Weights of a small GPT-style language model, trained from scratch on English Wikipedia.
Size: width 640, 5 heads of 128, MLP 2560 SwiGLU, vocabulary 8192, 82.6M parameters.
Training: a variant of Muon for these matrices, 4721 steps.
MLP neurons of a small language model. Each row is named by its layer, matrix (gate and up: input weights) and neuron, and shows model dimensions 320-575. Each number is 500 + 50 x the weight over its row's rms, rounded and kept within 0 to 999. Numbers have three digits each. A neuron's up and down rows have the sign that makes its largest values positive.
Before each neuron's rows, "fires on" lists the tokens most often at its 100 highest values on Wikipedia text that the model never trained on. A number after a token or word is its count.

fires on: " born" 13, " (" 12, " –" 11, "born" 9, ":" 7, " married" 6
L6.gate540:497459498468543446538469502557466526494404524440429460437464489527484606476478544421573490571484534479557492549585542506581445502459463538564447456474466479516518431552538411516496534457438457525524537449535493474509517546411502559476588455487550509553493508496509509482536465556432535445482568487528576435497519544498425501375540512475563596486436447493451459528577546504513424414433548505438439471442502576525481498463427510567487450549539588478583590439538442471520521488382530474505544461502552470615469451424495434492520455523576559429456509486381530586424484515549446500471508547515599496487521445527483532500575485483493441509549542471569465496442473481457498521409465477569511499526446487419428538479464443487467548513460519498506576470520505570414549497538546
L6.up540:497500559555469449438537491512459487542504519471455400507455499519464459602482459495587503592503496447491505508527528494549510607478476576479493415580532504573434499471405449508555413433504568558500534557433473517427624521467486472544463532519486510504480538432550467505562577605489590496529514519510474558500550572452386501556488511515564444561457534481532446537468576465422478523534518579471480455586480504441477518347586509473421440413436551459551489395456565503500531483481545463467447525522495425473423564584469405537495536633421549432504599550460561550402495483471411543458536556466379503552501377482476434496498439405557487461516506587480507506532526435506500545528549509545546537551494478450454547512400564477588446525561536400514532418480504480441488509520482

fires on: " |" 57, ":" 31
L6.gate1374:453508471488455522478622522502536484442611503518463488473516536345543485450512495456522432513506544396543458514549476479504572522438543521460482435545595460458450480588534494458445503559477480481539528472476499481409480404472495521446473532521529503534483498515434494539431485445536542473550539504495428483595459520467441455626518468503458510543430540466532503518486528499566523524530523456538470550560405437475431471500619550489538478470483488503398563497553541537467427454521491518480519582463561437448506473554491535521496637493438561494543540463508496486471464491476470498459496440542466549490474411490445531432546511516461431565407489510501500503587436525497581428519434611431456591533562507444456549507514528497551487501514466552529498507501392466518569418493591
L6.up1374:513483542513420474475483566542362492452487528485521470517523478504493510466478359451440559560518556584572501566519491445464466458513494476450561514527528393566461583479466505480467418484510424602457503515530513497465475476523492472537469464508583558575610507476417571594449466440488472477484507423551510496399448529421423418535551563553442479478539458508454476529549533476573419563457421500499530510558452502583456470412534478498542461493522517522486478426442492537445451523512460505457547486524496486490467619435476516524623531473488455524459549495470520564415509476496478585436532439482508442579490450484460571486492503537478553489552456562496460516553542505649567456511525516497575511502469593474491463431486431476469484519512464556488532565420441565410510469494500

fires on: "0" 26, "," 12, " on" 9, " in" 9, " or" 7, " of" 4
L6.gate1298:474454485568473526466476487541510511512448505510547515462503535466497522572448440460546522619459514565461520431575571462577580522473472512491468447485529490472551442510541428513513455483491393527453501529481447450534520513497544480528511420468513543486453579555578566456484515489500460400441538448598546445537493495462599544406500404525566454515559446556492502439553485548556502484424462476480502506532513543498530475489538439461523534474514501524483520492568547488578440486556494522476439574428567459557474558556527548495498497464548541573506511510520464533480559480489493401465445578467502503569502440334584510550563573574461446384617469444483489549448437580496466475501497461529575531439435529574557374557478518411542502511477460444488457516538487524575494563471569
L6.up1298:488502495577397535494526492528573495457458490488494493522482541466507461465551444415499460449564585550473556521478354501508581456502511474516509499551525454546448537566582472507476459519457470502434413429524479506579529454426556482462460487534562507499406517479523593480513516508436562502530487505605552500460430512403524543404509526375529440450472435514543610472531487512594454617509464494505500420514496469453498497523500472495495564510591517489483562525515451570491475449553573453460518511434513504520466533582584512468463472462557521535420508508464528528435524473494525427634486520559446562504471480493530439452528585543491517512434517523484545575531466538375501485536420473556544527451422457443505456479516477473553460521545517480552471432497461459497521481572459

fires on: " in" 73, " (" 9, " " 5
L6.gate1727:522415604511585590519456511541465480468548467381480485555455492412556489438508510542570532530494510499479505504484553503447537549435550509511436466553498416488463477501479528500532558546566499455527470516422490477507421619547589409395538390471469424527525498574469493494436475442512547497471460423498429520490565516468580464460446542475578450541511514498416520505493465492512538477435478539451442526461490493498492584460555536424496519522496451535523460584483465460494558441514619583469459588526580511499632486516511501536516432536542483616456513509494482614539524526538564427515574474508478436544433473520534517532433559569435495470487510485487527549490545483531507385479547487508518502477516427524556470493519547478551501520470491455436460625497471413499397532539517
L6.up1727:491377470606455541458493457582479481429513461443532475580520497505473528535380498559476515439442539573519454438521655577525481492546506538415489513470604503506490457507435536470537452526558439456459519476425542529474438479467513419436525546561442504590461565538518600484446548517493593478517523495502560580608496457414596515605539506438489449561496480524457535507532556445546496481511556488403407516499596424474544528451519531481523645492531519471484446458583553403526481434471459484449474391531527502525506469535513434510469516399549557456532498470528563530528666459459432543516449497558476504554533540503628471535497454543491537539556418467471471584526499540486547475536485445502453588508453408528449501493579505515542477618519498529451542498561506524475518504510577

fires on: " th" 15, " Th" 15, " m" 10, "Th" 9, " be" 7, " in" 7
L6.gate1354:575608491463460462438514443452565401538578458470492562501494471477530542467552409495505474485499573474489469434502541567518504565522553473484467540562562470540549554493570445478530551450634466511554545556510463547485432602525514453432560544540522511363464501533466470481438482549460513423503524394589461480528565463516437477516537492550608512425629464490466505575599417408513462436552415582416483470457498494566533472441478501603495480497436433480530484528501560495487486476434515461444546475547527520452594518525458518432496540577413485481521495510569476476497416531535488505503421539552417503478570512491480505492462539479471520509547474524537587441529533451472582517484614478438572580557455559500544501661462539488469528456507456465403506525509559434545536514444502
L6.up1354:547428509481492577531492519559581452446452525456514599509538490450518644416483499504511435489466503463400395484488550476464486464526509510531582496553496516398605449496481536453547554518465525488509499582449500481496412487506510455445537518550564566493527508464643527489561548543558537528590543531473527493513486545443442473551505485463506516532522537498423508485500525473496410471416438438455512498488454463431467438445466536485458493466480620470524421413550595469488592482508447537447434531398536504564462473436538541523499570463533486417483438582490428432553515541534562461492505460417594542575562514481506525438507380394554523550543497452435559501517485533512512465556473482607524461493482460450551465587483488433570469489565449503491468547498533483460413490487590

fires on: " (" 25, "\n" 11, "-" 10, " /" 5
L6.gate2536:489513537441435414491528380470565476511550518502562508534527503482414507526607507494487532546526435421484478518519460471613504468580381414506371502428449417475549504596515475464574539454543528427581473473490514541513451525583471581433515557530556483542539541576506519445447492497490529525488398518488433540445504510594490555530537451461534428549502528483570506511601508525497420563451411510628514542584483481454492456594482590564461444480503514495457452488480415462494481577435454474461442572485398456437508438538562566504494503505445440492519527555458491541457401421541502501436447501549474507563456411451527532584505471478430536536476461490529545429522545514442465553591413454480524508540499513470454487512484566405583552430464413439465605658414453517562449464546602
L6.up2536:528476470548471502454470477406511477515570502430496487563500483428562545528430609508404514420437490411533431552537520472536503470495546528523550454361493464555521469655474531470524450499510467517547513509595494576479441512528560500560458574470539396392541366542513541430419513515459495533554515488393536465476430503589483521475488558494437525487511453516496497534504501553440531541475550517590544401427563466514453559439561603585481497491476461539492470456509418469481519534416451438528548643545439515476503433535511455476493519383587474462507418457569561540423539514523491581491563443372571511441504592587474472468469545532498548479497524493447522464569566544500490516521453482527584452458491425514463600540475414537509458530427447425557479542516588521448424472558483

fires on: " |" 19, "2" 11, "4" 8, "0" 7, "|" 6, "6" 6
L6.gate440:555511541431417474435538532419502589471478432567401520541540495521568606573442475432521477571519553550529454474457493564578511529520394505530570421510460397546568464535519413518558507418445596460456575472550551501560469523475504550496484588522508534519541551427495505405444444504502415518518481536481414492493494465505358512553534433472500395547450429522499486463494492520426513498489536511510463559538539503531474552525436495554520464455454563495491430481521524441405488580570452649491470595511506455470563353542535494522381483471474542437586409441503563516472513546493431516497513477423433570482494507454517427366398406479451483493525594469451478506532544562497581565536527499493502539504557447496398544507482442552506590358480515445571550547510432501399525472426509
L6.up440:538530503556477515494569539557499581445363501475385462491522429507473474534448489519536482534463513551503494598417489479514490509457543511545470489545385613515391572510608429432506477495478452553549488463521508541482427522514602480471475484515548535561477458432519497509499556510533520424458411557498405449551416560511479493465557461512450485540476643446558504462497528442463486509495419454496510511580373429527424576446480553545543458438533546479456553507553577472463461485520525544442512420482494480499521528559422514524567494417541467375488427561534510570503513474450460508491554445445465547520543425468512505364536528482568450530565516451459514471598507483552538485527535523424519490549520581535479455445500464541463525444520485523642491481443439484578549585527628

fires on: "ed" 42, "ved" 5, " to" 5, "le" 5
L6.gate1514:413429512540468550452513511504448539533466575417438473443487536450487459482516431403440593436456528495481585539469494454446438540527424487457541535506483527359499480386544586532457466513569445427563462558538504596539482402516503453582539434450580451470533489568487483526574510536530552494570480552553456533460514502473571485633526546623472397530499424511491454581560465505472535476553497549439447437419431504524522428551444533451543471526582528423444519495416480543504485468477499548404480387561551486396443514480464469500471444509424527469470542551487421513439525513477554621586490557477449424517467448545480519341502444497483505579559656557491543518504531512538566434477540489538486472565554557405503556502397537453463488506510454490471556485530506509558580470462469
L6.up1514:406447496546458431459558483557499476523474545446530478524521565509487509568475427432552568516428570497471491529457451502426504511548472398532529529518429507519558460481539567529462497482547499430548511509489504565528513425586532471415483447503552417519451435539500498528412537540497467509482498572551400544504657526443515446591494555578472436484544399494477492581568519509540506515585512467577485471425489534521533482535468556447537445438503546556450488503439565519519533450453523533473471417642491443441484493503431511512475452555550517567468556509544536603494559401472566567576397562522462428523428445545535530463595469528561494550523546478498538499555557493456594415520443516502493498413556518467542492573512499540417498467535447470487533537563444522516569448496471

fires on: " |" 29, ":" 23, "-" 7, " ==\n\n" 6, " Synonyms" 5
L6.gate102:494447470457451483533556519430541505482467475546586434506464531440586543484412457523481445561492556577523438518457466513549530490432461500358449591473492403480465508514528524511470507554427502419506465543577572631529522452466500609498534557533427564430475485517495493492430439499515510450466498445499570487494512550541569475513489489547368446506512493472514491625477443453466490457473511455528592538502626406493425538457491523609489456511475479538580555633523543520544349590455530523429555482495460365520386438526530561571583595496480484487470488448443525540433466555490490457518524524513480499405441425495487504488464491499456437394496537531422541433498463494471558518442447444577529534452562561440489471499433505395542491526549445548462516536445422570490510488469452
L6.up102:468514495522399451447516564533440518452472578453493497471545511432519536504553583511483505574554463521560583472426546503450494404509484511411470534540615416495416520463570467483484541531398501503458589472485492514484409422484477454468441528532519517496426481494605470558437440543596534440459566463429555534455591428507470393488471524497436527477467551432514465464409463449505586604476446563432522489533461448471359490540435496510518458502462521520526538447381499442490501471503559564482448529433475468470387450489469483547538511389459511468538470483481442463487629528535483463566584513509587492345507485438494510467452437494483601391536400493542486437519434532435422468586457604476568473494474546544546483509543385512569554490434479418447525520466540420551475447477493

fires on: "ik" 16, "." 12, " equ" 6, "v" 6, "ar" 6, "ri" 4
L6.gate1066:534555546415507456496505448435428552512609506498480483568490515501483518645569378420493464544537451477589462453479391576406450545515527492495473477544541601400504418483465527480569523565557560461457408486474534507494582473478501508527514466579462490539398501517461520484530520522471482513534522515515581488457491421472416472444534535489401584462421460536513549614440537437456494509503517462478572633430494502544445509479564453532497457570491500482474517441524555510456475507468563463515401533465490598497508525465526526521421452498519474491516502530501558487533555447476468523594472504469492527602499455566459462443492488479528509463546516586533498472564415503440486504547441582539431494495481396523443473537465401539386579512510509471492586525545507432560508470587486
L6.up1066:537456462484559552525505496455539508592467547556448426592485520501535536532498528439481472419431415409503471536484493451461506540489531456535428474444497443544504504446495423554457542523464586467501389528480501469514513480439462505412582501579489527504480518479519470460489488466434562520471473470467510481496471604484476462524505477440496517492407511539491541555492562510512501510487493593412504518579556513498450544544539447514549551523538434484598415544589482641468421595481417373511507459489396450530558550575547463486537464437497440479514521462588476461498464500435527475396514459544468497506458426475519489418460472514498516476553550423554528447497509490496463516453457581492348594537537389495546486476458538598530543356532530475536528545512521484568490524540577

fires on: "," 46, "aw" 6, " |" 5, ")" 4, "." 4
L6.gate2101:535555629507402500539488476519533519518537414517457540615534556524461463440535600511560551480485463583424482517552529416536429528589466565464499425564424455449535522467507517455403483539468493463486543458527441497503413482372484502453445536447484430435413449546530404496501488483539439546625591514516426486419538498559506539524452414529490421512478593507513516528475375561497631460430524459421517479521490508530481539401458535510537492409550525515480467596455459444450471520498475483505536530551512473448542493543552431489473497515496466466421533513455521463544454473523455439516444428497509373529452538543529513418456502438530506443493454539528500531487519474505560403378516498497557555497493445515511451495471556459493496426413475528461556503568531498468415622469568
L6.up2101:513509503532558522537581449564454566520531528456513492423588517508488479585522602541486535529507526571555583494541455522542529577499469392541476493447438449496571460497574454554514661565587569412591497545533458584533499507608490505511495458465596411536543486493456568531528482424522504526602397473534535462452464557441549461495562519502606533479418528460504505582437478520509473533455503508446593484357458493508619517447566504508513518469495490555520473457504492559460479456525528499503521516397548515519419457645461562458559458461556447484550589465458512461576446541516478523520564486427516492511573528509451623452529436487483475460523514515537605445542500489476456511481536570493488537557554478425450520454492541513574456443536500465596481531493410482488469522463575

fires on: ";" 53, "," 25, " |" 9, " but" 8, ");" 4
L6.gate2026:524605429513445398448561463474555503519584523477517455439464516434566533539566506519504385471387522462478479601459528405559477521547519489429541537488373536495485467569480572476524459558534443509514425468533417526482461516477518486466485505585560413472433509512452525483507524541555473532490471458443396434609493343539478561402579557570528488553465555649505465455531413591449560446465484523498531521562512495478533478545532537468460450554481557498455460487369468451484551519552474473467537438417488584556572560509540495490519498525415589562399492487479542504574441474527438427521537452544550363550468506502567496463497481499525492524606541553525613482602491442525505505512573541503481492491465440500539438496404409485559526575429553471543451538549491491466565378510458
L6.up2026:540505443553547346514498546474504473536440537458508426423537467474466529445493537596437448468496443491498548473492524525576517477572540473420518533443425484452423524448530565446501498492558523435567480600577495533564516449527494537442463577525483414444439567593615475511455534571466488535470503395499488538502441462487584583562551469496447577404499540469480563462422601516531505454495456501535603508546511476419510470512453615525568465430500483553516553512525555433429586526542474508479444555471530493487481473540468494442417460503461523391485502500480570549541481496466535488499452473506480467557430457476547552435614355515379408614431506507498546557558517524527556610484537467503544471599501508518489497486497434408476443390456580534481505503459519518511493470574564

fires on: "." 22, " by" 17, " Gr" 10, " of" 8, " named" 6, " Tr" 5
L6.gate474:547406408466498417501544481491498494492445451460441521458538505508452462538545518532482532579543495581448461455524499550563524494458542509570441489446557533592454536507565548453550470568455493506509542522499486516549554568561577459509707582519455484534592513637430480415595501491512503531474470550515575476544396501487462594586507386530504558496483558552604518556472415547391433513500551455515469503524508517582612502565534598471504444592359516443436499505533491564452502537484488550557556457530475493490474495445512577475519516503555496435602547508499505530467382524574378543494523525443538492502422482474488402409582420503575526482531513490560420488531509483550442409448449529599534581477457519502467510512474481460494464506390503483496412556594375514439493582469519
L6.up474:481504415375516475446487520537485484405475490466464577460488579549559595430442522565487501561493546572486434481415505504504428462540496547420552466486494488555441563566405522424528508427548487450576525507420489493483541418490452445541623486503498549464456511493421451502427441459544478528482441475529486438478483527536442531427464461361632480404434471471418456501544447506545503448509531583454616541441548454486517436467561419433473462516586572525499489462502474461535594533466499510385470523551530493552433496556497456518447480412459509532414476541439549445505536490477546416514603562437486535501458492478530541490542544497422475494545467584599336493548594499497500488442447511446521499477467549480570483506404567538500434483481569419445555450402406584535550584542562

fires on: " at" 31, " along" 8, "0" 5, "ation" 4, "le" 4
L6.gate812:565513514511532540467513521466465383460450549509564557465502479443529456585458546542455415431559498552583573507508454466488492467456571457493405466484470561546508425532508512490477486600507478459504442529427510488443563517464524545474487507550528472481421592486488428432529567482566614428508474479450512521557523442454527502443539421518537423481565458441616511465520497592410483465518508544504458505490562579503448442520504486490462505490443458521540527541531522513524437548449446509430468452580568498562492521383520508633526473555463530473457598449518524505534471467438472494547530400585500474411477474458638513470423361554485491491441548430541531466501478416533503518560534554476458502540573654476438469539438479401495553514508411445424453546566476448463437492488611
L6.up812:486505585483529500575533509571547448477534520533561427543566514536513376497439477524573504539533497484424424451508584488480466426451450549481551499563512534532477475398475589556476583488509562479556414424498505560429503442478563445518611439447493557455389413540543465535391546524406532473509502484507545496479418472543555586524488506523514435552449520479434507495494498480478501420498502491523429509514473533428488458401507580482501501503502532524504522453596585421484531512529510643549476503542346561461496444472513525524499484499542463366524505496490524514542567482572463389471455505562446466544525527407587432544405520446452546467446597437522548527505488499499482430478468528475506527457490442579535473443468345458551462511494496502436493456590483501510564581508558

fires on: " (" 51, "\n" 8, "-" 8, "\n\n" 4
L6.gate2096:477426500466461506560544494444544397401500496549508584437496564485476453522467523445588381544554482433445505523444486579550446509436516515500491447525480593377504619548523535430536422571516517483402537496505457549453544461444514474464467505416520434515481475488503387518400401530463514440458450472551507444415520488432456503463493422492520530507442443461556530543462441559485528418454550456526568605475451480504566501525532489465435383535416478501480420475523418502540455508534458530477490525470503465547507452500525519518534547529518491474534399571479448530427438520434495488443502536473617631427572517458484522460440431433515548547448398489449542456557611518531483564486528392545507491484488534593496508516409521440560457480501450447531598509512586512382598476498466
L6.up2096:490436441504534453565548438549460466502457427461500460460515599469522479453580499428504493443502548483586465395446520559521485486526536522508512446446540468502453524508493435407549518507477562542483499475457471491480496503563504535515420566468510535433530437546606593515451448429538558464489502526432530460538405433433455522496458529519471578588598414451478559594511558429487583525540518651507477512403603481578556533484587535497558576436426492495613475510487564463483469504501512532477541591452473497538554489532483664593467396541485413529501543464460486515564484452573558499431442481470580581412372541520562510413531573493448477467474562538553528530538546533468529432506527494510469381558546527604408532326488399480539506491636511513500507500571471493497497564472521

fires on: " by" 48, "=" 25, " a" 11, " at" 6
L6.gate697:434614518555502522520532462533490438564482513540535533540495547485545480487443515536412531449494497451450519513503473534525496560516472565575541451466545526464568472503390523390434560492554503491490437474540479443516505471488503474566501565487521465557439490480453450406479515511479478473434414439460564389500568442493507490566563455493488458490465538498572576501505370480560500532481436576503485489530571560462509478490485489460459546520543458563559467504425506493508517465537386496581525500489501547423547435470507480514459502584431501487577510518551485507348455439506483406491538524470520529508522483627473540467502502550527477408492448499450561481565441556475416452512507455481614458504567516481449590458538474504491544585373486520446478543441577485446512469570494
L6.up697:536467463490501528534573548478470491539524529535480475493429472470495450594531475553443572494453575487558515432544508530571527524483547512493531423465593514568423537567432540469523553482467531484542482449549487517540472550595452490557560471507517412510528591418448393487455498561483462449461523524401531493452431583512495541455421504527550557528500602577472514417451597449476536442532469421546455508429472571483551469492373536582494466472515416528587463544529572487556481387587505493558468542446469440420476536508525419485425542441378587426450488533508526436518562582472507435484494619431479561512471418527486513531446539483472489502475542522467512482469460525566508474470514439467456535440525439435400550420547430531496394518450477543520548484537541562497485510517466

fires on: " it" 13, " in" 12, " Division" 9, " at" 6, " on" 6, " to" 5
L6.gate1383:585446495514535503594488482557471491518448495449476534510495533469502525578536497593386476511458502426450669609447455535498514530398584403432474438507544629438501509519469451621591535515478543438598471412429421472399544531482450466364545574484473470405443518548505426510478502417482562524435544417525497594604506452474408542521499622580547441515522491586525480505394541551514516537472539491427514428480503502468508430483511516476525538509515553515541447506519488443457517475513486564486536517537525476523553522509558461490535551496527475451533426444406556551515434432549554482530466526530528561564410438451555515588488660491493511543561605407519594596452559473526530556522495547494513513470499396496547450449483469469491420517518510436497523468568511491559596495470532
L6.up1383:552457427555503526451476552493527471448428489526514496519527600464554543447527553534509552465461525508491654505472461435506459554551519515504452479597534526506513461542528555493560516478522455475386496582467539539525473633488509460465485471539520542532448500502499503487511506454542483504360491500498420540566515525517435433466454512576492385448497486603454397567378624516502485523421504469494582583555442562429560488425505504535463558605561509488488452484487559487579498466514496508472500482488503518517550418578554429582518499508459481542508468485467501526455535578524501440397538475432485602504520428540583489537555538452495466430517545434562447545485591431571464497453461502484542522461566457504546549486456481547574538505460486482483486519504451421550452568516500

fires on: " in" 23, " " 10, " on" 9, " from" 7, " by" 6, " released" 6
L6.gate1238:470503513432514394629521443484529536557450470468436612503447395490368587443555507563454448546496428609487461525486406512511448432505476547467507458503526447518471555535455544500520482484586524448463487475547489533500535488422498534421481466444554457556555537555534434502493469486467498506485440560444436578534482562504506591494522510457477492523509556455485487458449394485523489498550530497441511523571474530582456434451467476525518478562547486432545516527424535492468550452528495439503595563593430572457431379489585572498597559531503430510519444488507504448501589526514495484562425526544442541464387473433450571475499470415529517571453538513544527481497618411549464422546526614567495609496517510564500543385559471501620461590535514522489526485574481447603537450480439
L6.up1238:502517514503478464599416532423525473507549518485522533472391535596519471562467430453535563633435526582475532564591539548517565480528534468509454512581527452446394569443527485558419482511437530492463498434540400491594467538443423527430390431453508573555557510464530471493401469480530485560401441567417459490448516505512442609528437491490475436603452485548474432473493479478492505535558592510470551480581409564518557569438519469535493550484544622467533548417543501555450457495472562533579600500559489619544473609466551483538535542502531520496550493531479544537506514439535473488497486510504426491545432491489510448522537491499434545502458512452437469509456588526466506562514539485435508566509532457491462562582438522617491522490547553475506502510502522546571504522497544

fires on: " by" 37, " of" 7, "ick" 6, " June" 5
L6.gate1320:424427432486472474549508453612436484438488461545485523485433478404410536474545473523478484538485543441497555499580509493586509565483553524585505411529481542434396438523581542456533486520434498525440536445495458507487586568628537484450591485371480559443401570500558477512521555449520388527527481509541471510409547438591486498532491430507552444532592442488419488440445515535521541485522550508416547552444477545454543464459477501463481379493531443391608414410508497542541498520492541445552516411571504541539429549432462532556485545496473473515449572548408416584486457468457429461507472398576510592469441521556413502551470506557440464511502525448613400500485389533546492468475479480542513494480462585515484517539565502456504361440473480505467510590528513494517359539549479
L6.up1320:644488519507407549549467470486432514447450515479484585563588569502431474504511500444468475545548531440428509476517487517498557535479433474488519403454579435488376516498430451552581488513482599553461458504536479504437514454618502488441566538482453489503518506523548552478545516377515445560519567546527420493512390482549493495434581568561503532562430478508484535429500602554535502472525467491467548493426539413440565495532519475534471449414486484497501476476600465399484530502531578522548462511503478447440499570511503428447433520465523529477511449571494463564561503463406492509499509458459541433490536422549429394504433474483504612459495437479599399569498423503510500554541487507476585557512422494586598574571506568431495519457466553536514478477564400533497546506418552

fires on: "-" 50, " and" 8, " (" 5, "et" 5, "h" 4
L6.gate120:454410488611490521471558546500487541426511547419593452401553536508323542522506416469517458613469411549543428551554482554553533493492484475477426479502450431544487549437506533495477477508505533535462561497479451509563435555497604493421523524575489547511453573591561534396535502494491418487500514575492539484480507507588584463512525584390502533578485457526548470462519556411498491536416509589564512477427518478504510570527474452622531492478413490396548410442476477464541479539585458580514447445465454493487459493466473523537511501561503474473571453534426473552463587526512486540501500565554510489502418510537472503482504545565439506483445475548513488452475509471515460534444568454483493566652480400585531447479550437533517586497504438434517514500527481506515514544494515
L6.up120:520556462517511485498509536552532431443498606554533473417540411536523500497433468519477528612591505594408472403431594493465493488481589504468474505470483497523505500513570559625537546485597397576472554482439523507485528455505486463478392500550491533581477469486591539445407563478445567487529519548483657476442459480458496415529465532501533498531505472524440431534566529552551435507570461505437421530441427503520462557497418510537545515490559458438478467470483406512471436555502402599496509531416426504466502474621647524516520516492531566517580488400542512537517494504424488496453534492509486492482437469560456553447493529446490417484493472461467472467523517449529493407514549459494553472424516588563449505422522598539460409555483475485523447514575483553506504535545569

fires on: " |\n" 53, " |" 5
L6.gate1826:501467425537511519563486480478518459534523484533440540519404457555585457552491551553411501496472518465524415508547537528485493549401487535464412495463486532469561538529539377495500452582537528513467576436533465533514616474568429491481514408483517513490563503441435501496508488520508448502446452579523466470472496456387509471506589480552476555515512433486441425471551438492519503479379531480537500522583561567470539480502514532513478477473527523515449543503497527510568496530463475502585487535494451443445385456520490552492457519615561477437445457513535493457514465425455474461477469528503433451467492514497505614408393461511385482472405506554549485472492516494539502465452485554451515598470537464491553511451441530499517515517590539551422532487380469462537548461537454
L6.up1826:422436546464477523457543490580534445549398609548556490475551510507484500467433532523509448496473489595512538528478498541505499535563567487451552448463633506551565509439418513489477481528440502590429428451511463503436559520556481521467410406490547434540410427527462493564408485484481470529473511488524537490505482529461580423513429418486471494441406520498489509557470533462516505526581496529519559527559468464517589409332567416506491549521510572512424478510563509516525509533426571580532477483514514507521496565518494482535478489558537528500554541550520437489454556561478449457405480463515429497532438580467570469504431521515513537543408401649464557522530460459561578528503529503472485605558461464430390426490452516606362459443469500520519512500478525505494510375507485

fires on: "." 35, ":" 11, "-" 9, " was" 7, " " 5, " |" 4
L6.gate1990:550502504463477493545518423494573465462573496469549522593538533531589506448522487544544496616553535561497423470468487553543537517384553548474532504471482508525492518493521502547463416509444557478500434467518524483481521543506575428498411501553492488538459549491555497555491496467572450561396536439489479412475464469518624400494538561510508484535499581515458416462578525606452629516453477499551456468512527517503510385404494480512436518464586488462454518428526468555642436544516482559510488504471425465433548479530528585441524541516418630514490411476528475429410462545532531463552529514487487542461547451473528588617503470514543532522507474523528561518475523539468560540549523486581575537496528533487551505453529449452486521512510503465483444491518372505434500495497487
L6.up1990:488421550438522386535460475412591485493545504435417539508500570535567543534551443641533480468523456570569513555507493464558522537495466460515508563520482414467444532406532490543434461592426479422482413432489356442393492501452468517536489504524576489541429430478496473420489497449422496393510492492482519560473460482494514438505469429512575467515618485401542580481534477499473492569464476545494546518511464394540495558532584502456510590479484486444423525471404479555558403406483571478454504473573388436444469508461433623602496527447461505617576443461579569464486523501552535555507489524531399572476497470445500583521561537532538461470396512450442553493529524564508547423494496450500484556533487506454582493513486514561548489525513574565554505516495401589530507395501568

fires on: " " 43, " |" 12, ");" 4, " record" 4
L6.gate325:515429464538486504564499502560460440499450446509542534385512547544481479430523490460545420467458500523494478474469525459479542544544457462604452488483497522385450508508550528467433498539585464535500453498510530555428479496497547568455459551615506455494485607520555480532456533510504551522496575524508538470507540534414524568482523517529528556380584516459503413518476426458588558481465475532515398528583457465436533411564543631475492553550403535536614509435455561520443518602437489570471438561484453543459568480476507476463410543506482529433551387497540535437429504453547443512527522503475423514593509458563477356494507470553500516470504558500481492532496521478470526511483487506523511547470529445519475448558480523540556513430468387499514582505534296547505414500504472
L6.up325:465458418489468549551519538543554485450518411463443470384496484605508494566523542544520437519522527535520481518543519516527489545559480543629514415467542432615522422474490545382459476507529432456564443543531477456555498535587318491540574490648507496523481546533437511496393477520509381546526525534630546546469468605521519343462499472493409486452510546624529572370459499554448522568555490454460580515507581482532592515513623532464535470480543564548469512538449479437508512446496571459478398420556403546491586508444579525513465500547526473503488438463529519473508416554511527472486498552502504554581460526518430475553498497524503480478427506531494519466497490481570501506485562468503454468443521475532477481560407541483498513476544539513451519561514425592475378486458465

fires on: "7" 13, "0" 11, "5" 11, "6" 9, "2" 8, "3" 8
L6.gate1131:511525503484521404563563505568477542420507436511436456498579478593472479486456506459563449471529514523512540419419427559476605460397521492445539509549489460487543481537549562451530484547463558464574549602542539490479522495501491529547535570388467505428572474464515538446632470425512446539533548525536413594513394568523419554594535423551530488483486550520425436532369515482517478469451544439507481464593568523470457543538552463594569418439520535421466504506444510467569483563460496574553519541553543483498548542495468442422549493507473532436470616518395488576483519553493524520491522603465605473516485526627583454488408492496542561452484443559444409551532517479522516508538450431427482449553516574551518472474514576538480551549450485564494428565435492435519473444453475
L6.up1131:509570535547486382514428551530531519430508510486458547495459476535538524520484488538517508491428553563493454499517528524475463443525556412591508509544407482489549578471545483482556505508482480517541474485586460494407475477467560524487545504440541570564462532507569512411519470534590529558479517559530413498503525389488486525492535490538510438460494474617411493446526502464410509481448517527587470528586495519473486499561470553518526476486530486499513532536483506468437461421518449453492422433517563481411478529583496479561424577497556495524502507516494555567561477488473489513606499494511478565500579587514485606426434447550352446555450516538501510460600450512449489518469515541613499587480415485465530529497420541559552610535523436510561485498510449519458533560519521

fires on: " was" 18, " is" 14, " are" 9, " were" 6, " came" 5, " result" 4
L6.gate2165:541438443523494512536463490414492463572488553489499474471461472462455571601520513469443494470418471505421457629389476445490536477549490482606448452502460507487467569540442510417503462625549479474429395501605592510526524545515419513507502450514486539467474503465533491476410510429535526479414368517512598496400567493515473466474439352562426530416505479443503533521518447515463533574564537509501525497627476532509613529545529468515443464405474523529453590457466408476571460592482555562574460516477477555560576502506493554502627473553409508466535532430516497497551543439483441568561449463432430490437517460521507504528429451518475498414558534510527467469492595386482436533493431476525572599543473416447512453522442477542535467518496479425580483455592501487415505510535510
L6.up2165:432469581441530447545534503430537407535538501554444518529488409589559494519473506466489460498515489528462478557490500510529447409476470518490485465412501444471494577554511458426498412576549507448498526533572543427608443427508437436504533527484502523512550571478543442480459480486580566505497462552500512470446508460634508482555472528519386437506497603586577499450470508455408462559496520447503491511484452609505544446484479611519494454444483501622495462403495481512522476554494454555537513512528499531449510424451558546536566555422495482472457476440437555485509511560488546519471567506403440585429528540483419471593493553466494565436493480429511440498552477527477488525439430442524436530554451486491505473448472446521424528520409538467571391494529380544466535527518577